config = dict(
    num_hidden_layers=20,
    hidden_size=512,
    num_attention_heads=8,
    num_key_value_heads=8,
    head_dim=64,
    intermediate_size=1792,
    vocab_size=32000,
    hidden_act='gelu',
    norm='layernorm',
    norm_place='pre',
    norm_eps=1e-05,
    positions='alibi',
    qk_norm=False,
    attn_scale=0.125,
    bias='none',
    tie_word_embeddings=True,
    parallel_block=False,
    init='uniform',
    init_std_qkv=0.0287,
    init_std_o=0.0357,
    init_std_up=0.0411,
    init_std_down=0.0411,
    optimizer='muon_hyperball',
    learning_rate=0.00825,
    lr_mult_up=0.729,
    beta1=0.95,
    lr_head=0.00528,
    max_grad_norm=1.0,
    warmup_steps=200,
    schedule='wsd',
    decay_fraction=1.0,
    decay_shape='cos',
    final_lr_fraction=0.0,
    batch_tokens=65536,
    max_seq_len=1024,
    doc_mask=False,
    train_tokens=643800000,
    max_steps=9824,
    dataset='wikipedia_en',
)
MLP neurons of a small language model. Each row is named by its layer, matrix (up: input weights; down: output weights) and neuron, and shows model dimensions 0-95. Each number is 128 + 32 x the weight over its row's rms, rounded and kept within 0 to 255.
After each neuron's rows, "raises" lists the tokens whose logits its output raises most directly, leaving later layers aside.

L14.up1280 [138 136 176 128 108 154 163 109 162 114 100  89 177 124 161 108 186 104  78 117 168 203 114 158 134 141 151 127 113 157 156 158 145  86 152  89 159 128 161 158  95 141 131 158  84 131 160 120 180 160 156 102 134 134 137 161 136 143 102 142  81 109 165 122  88 137  98 140 144 127 142  98 144 149 116  73 133 120 123 205 113 195 116 153 130 143 104 126 101 110 105 112 140 144 122  92]
L14.down1280 [146 151 129 194 149 110 169 119 103 124 118  97 117 154  78 132 148 129 100  93 144  85 126 138 146 149 112 125  89 117 125 100 125 106 137 119 111 162 114  94 131  52 154 135 130 138 187 144  92 139  90  76 124 122 122 123  98 110  99  66 120  78 129 148 167  64 110 145  93 128 187 156 133 160 151 116 170 145 157 134 194 134 137  88  89  88 116 130 119 108 143 136 143  71 125 109]
raises: " year", "rav", "star", "hr", "dic"

L14.up640 [129 165 158  68  78  94 146 155 140 173  87 190 130  79 110 156 142 142 167 109 126  64 102 118 157 159 108  99 124  69 149 121 156 111  75 110 153 126 109 143 148  73 112 107 169 133 125 170 180 149  85  87 170 153 120  74 146 123 120 106  87 131 167 116 147 118 131 140 109 213  54  81 133 184 130 149 104 188 126 140 119  83 135 121 163 116 165 137  82 130 110 111  86 157 125 150]
L14.down640 [ 81 131 127  88 129 118 163 127 127 106 102 194  55 140 193 151 159 163 139 152 154 103  59 156 140 172 127  52 108 150 113 138 142 103 135 147  98 164 181  76 162 118  91 104 164 132 141 165 123 165 162 131 111 172  95 152 131  89 154 189 113 105 133 148  96 107 120 111 133 121  84  65 154 196  95 169 139 139  63 141 166  98 163  94  94 119  84 137 101 121 153 172 127 131  77 125]
raises: "matic", "hole", "ological", "ron", "ive"

L14.up213 [ 98 120 138  95  21  94 149 167 138 128 101 168 109 144  96 194 112 144 127 100 140 130 139 134 126 153 171 119 176 116 159 104 156 156  71 178 142 135  89 125  99 141 144 140 120 160 100 130  87 129  69 162  99 154 148 130 147 124 150 135  84 142 127 150 156  97 132 152  76 162 171 107 137 164 100  63 102 163 127 191 162  82 107 140 106 126 186 164  97 110  80 135 116 171 159 158]
L14.down213 [100 145 114 124 158 112 114 168 120 122 156 125 174 127  63 115 114 148  96 140 164  92 133 144 148 125  91 124 127 147  79 114  99  82 114 100 171 153 177 131 111 155 106 134 135 168 120 152 125 149 115 171 113  92 128  69  93 178 109  98 140  92 174 145 138 120  89 146 137 134  99 121 123 107 138 141 124  84 158  98 121 121 143 117 179 128  96  94 122 162 132 113  96 125 141 168]
raises: " houses", " features", " claims", " ranks", " aims"

L14.up521 [126 157 117 165  72 104 150 143 141 139  81 172 138 133 135 122 169 145 103 171 143 141 159 143 155 145 142 140  84  94 121  93 132 127 128 152 192 152 110 101 142 207 124 124 110 179 126  79 180 109  94 106 161 170  83 106 141 123 163 170  96 179 124 172 187 169 111 135 160 135 130 106 158 168 180 117 170 159 130 176 124 190 112 163 125 133 108 173 104  89 126 140 131 145 138 122]
L14.down521 [125  89 151 151 192  62 147 123 174 137 167 105 143 179  86 136  94 128 130 163 149 145 164 138 117 122 165 182 136 149 165 111 108 123 113 109  88 168 130 159 116 147 131  98 156 110 144 188 144 120 109 139 137 158  61 118 102 122 187 239 143  74 106 151 200 175 143 127 110  97 180 120 139 160 151  96 104 113 107  94  89 119 143 121 136  92 146 134 146 152 137 144 141 105 128 156]
raises: "cia", "ia", "ium", "ías", "ius"

L14.up1768 [111 150  70 148 145 141 105 157 124 130  77 148 149 186 104 141 128 115 176 108 133 110 141 123 121 164 198 103 161 163 164 115 104  78  93  99 185 136 147  49 101  91  89 108 146 128 161 137 151 121 127 168 105 172 167 167 200  77 105 131  69 138 124 128 128 165 107 161 154  98 154  84 190  64  92 100 198 149  87 157 154 149  84 134 127 199 123 121 135 146  78 179 155 149 121  92]
L14.down1768 [130 136 122 111 147 109 135 177  93 182 151 120 108 149  77 141 121 100 145 121  86 139 145 106 111 108 140 116 106  94 149 154 139  96 113 181 127 125 117  76 134 139 111 157 150 194  92 135 131 115 142 161 188 201 109  82  97 171 140 125 175 155 102 130  62 146 136 135 144 156 121 123 141  90 137  95 101 165  69 113 201  60 118 116 112  86 119 145  85 177 161 137 145 118 120  97]
raises: "ers", "ism", "mp", "ster", "rs"

L8.up1221 [ 77 135 166 119 154 117 146  94 134 105 176 107 152  93 148 147  85 151 141 104 111 127 198 158  51  86 113 109 152 156  87 115  99 105 120 126 117 129  96 138 142 105 115 121 150  80  48 116 100 171 126 188 167  91 135 112 146 135 152 167 137 133  96 100 171  88 188 123 158 100 150 103 186  96 179 120 129 126 121 161 154 117 148 121 175 104  87  78 114 133 106 120 127 160 151 129]
L8.down1221 [135 158 149 177 145 110 150  95 132 152 107  87  73  93 143 118  89 131 156  98 114  82 131 158  94 149 163  88 156 174 145 108  35  93 188 140 108 120 197 146 151 139 192 108 115  74  52  99 138 117  67 103 115 137 138 133 186 122 126 147 112  98  29  91  98 138 159 113 129 134 178 145  93 144 125  85  73 114  92 139  75 161  84 130 132 119 177 164 171 154 135  94 140 170 161 149]
raises: "er", "ers", "gal", "gger", "el"

L14.up312 [141 168 102 131  84 183 101 126 183 128 134 170 177 126 121  80 131  84 123 132 173  92 125 117 145 176 113 134 127 129 157  92 131 119 168 120 118 160  87 130 142  82  71 127 150 138 128  70 178 170 152 149 143 106 162 129 101 143 123 153 151 111 139  99  96 113  85 147  97 152 149  69 123 194 112  75 120 127  72 166 116 145 162 155 190 124 119 136 125 114 136  91  41 103 142 100]
L14.down312 [113 118 142 157 135 168  83 136 124 111  94 106 116  83 181 113  63  87 159 108 139 161 119 138 134  90 130 126 154  83 159 153 149 157 117 175 155 123 109 137 112 124 121 153 167 105  90 102 122 135 168 180 184 129 129 159 119 114 120 108  81 163  86 203 108  68 102 139  83 192 112  99 178 154 180 153 170 122 128 156 115 150  92 183  95  99 122 141 229  76 142 109  73 166 128 100]
raises: " studies", " studied", " graduated", " study", " studying"

L14.up1244 [109 132 100  52  70 130  81  57  65 109 114 142 119 130 130 137 136 153 128 121 163 105 158 114 133 161 104 115 101 179 154 160 114  96 137  70  68 174 107 118  58 143  79 120 213  87 132 147 106 169  94  72 126  76 103  91  86 133 102 139  70 171 136 120 114 114 113 114 172 133 145 113  92 145 156 104 134 140 108 121 128 125  67 150 128 151 123 188 110 189  79 157 169 167 134  85]
L14.down1244 [145 123 111 192 158 117 163 145 164  83 159 145 171  87 136  86 176 143 152 120  38 137 114  83 137  87 172 127  94 118 117 126 121 191 168 149 131 166 148 118 191 191 152 132  59 153 162 133 139 133 137 207 119 120 121 109 170  89  62 143 173 141 107 117 162 182  90  71 145 125 112 108 177  86 105  75 154 138 139 126 138 138 153 150 145 115 127 118 153 142 162 103 145  73 116 152]
raises: ",", " then", " that", " a", " following"

L14.up1668 [111 138 104 180 124 108 200 142 145 137 114 120 212 128  81 164 133  93 141 149  92 128  46 148 127 136 101 101 111 112 175 148 163 168 146 166 142 133 192 179 132  67  96 113  72 102 109 131 153 124 141 155 150 102 101 177 151 117 149  83 162 129  81 180 117  97 101 204  77 185 119 156 134 119 115 135 160  99 206  83 160 103 121 165  72  87 115 128 155 146 105 124 168 118  95 140]
L14.down1668 [191  83 161  97 132 112 182 140 132 109 138 106 109  84  96 169 124  94 124 121 156  90 135 136 158 109 191 181  52 148 161  68  77 101 119 134 124 121 189  97 124 151 129  92  68 171 105 119 128 143 105 103 157 100 180 130 124 123 133 102 124 170 160 109 196 138  99 125 130 106 157  82 148 105 188 104 145  99 120 144 173 118 103 136  94 125 111  93 131 112 131 121  54 131 114 139]
raises: ":", ";", "):", " until", " since"

L14.up1241 [174  92 119 151  96 146 130 137 114 105 122 135 142 154 156 108 117 136  94 104 184 156  78 145  92 122 115 135 106 101 129 116 205 133 156 139 120 100 120 131  91 132  94  92 128 133 117 135 181 124 105 112 181  90 106 120 162 110 230  96 161 101 132 161 111 174 181  78 152 152 193 118 145 113 157 124 100  90 179  83 157 158 169  72 157  89 123 135 160 103 190 105 105 128 159 156]
L14.down1241 [158 124 119 130  67  99  94 133  67 145 131 125 114 100 121 103 171 158 113 186 131  95 122 144 162 143 108 105 141 157 131 136 143 207  71 121  99  83  90  65 139  81 104  88 109 163 128 118  94 147 169 166 189  97 121 110  83 187 131 198 158 148 120 161  77 168 192 148 172 139 127 128 104 150 147  26 156 117 133 103 179  74 156 119  85  84 113  83 161 129 116 123 148 148 167 131]
raises: "h", "hu", "tra", "har", "he"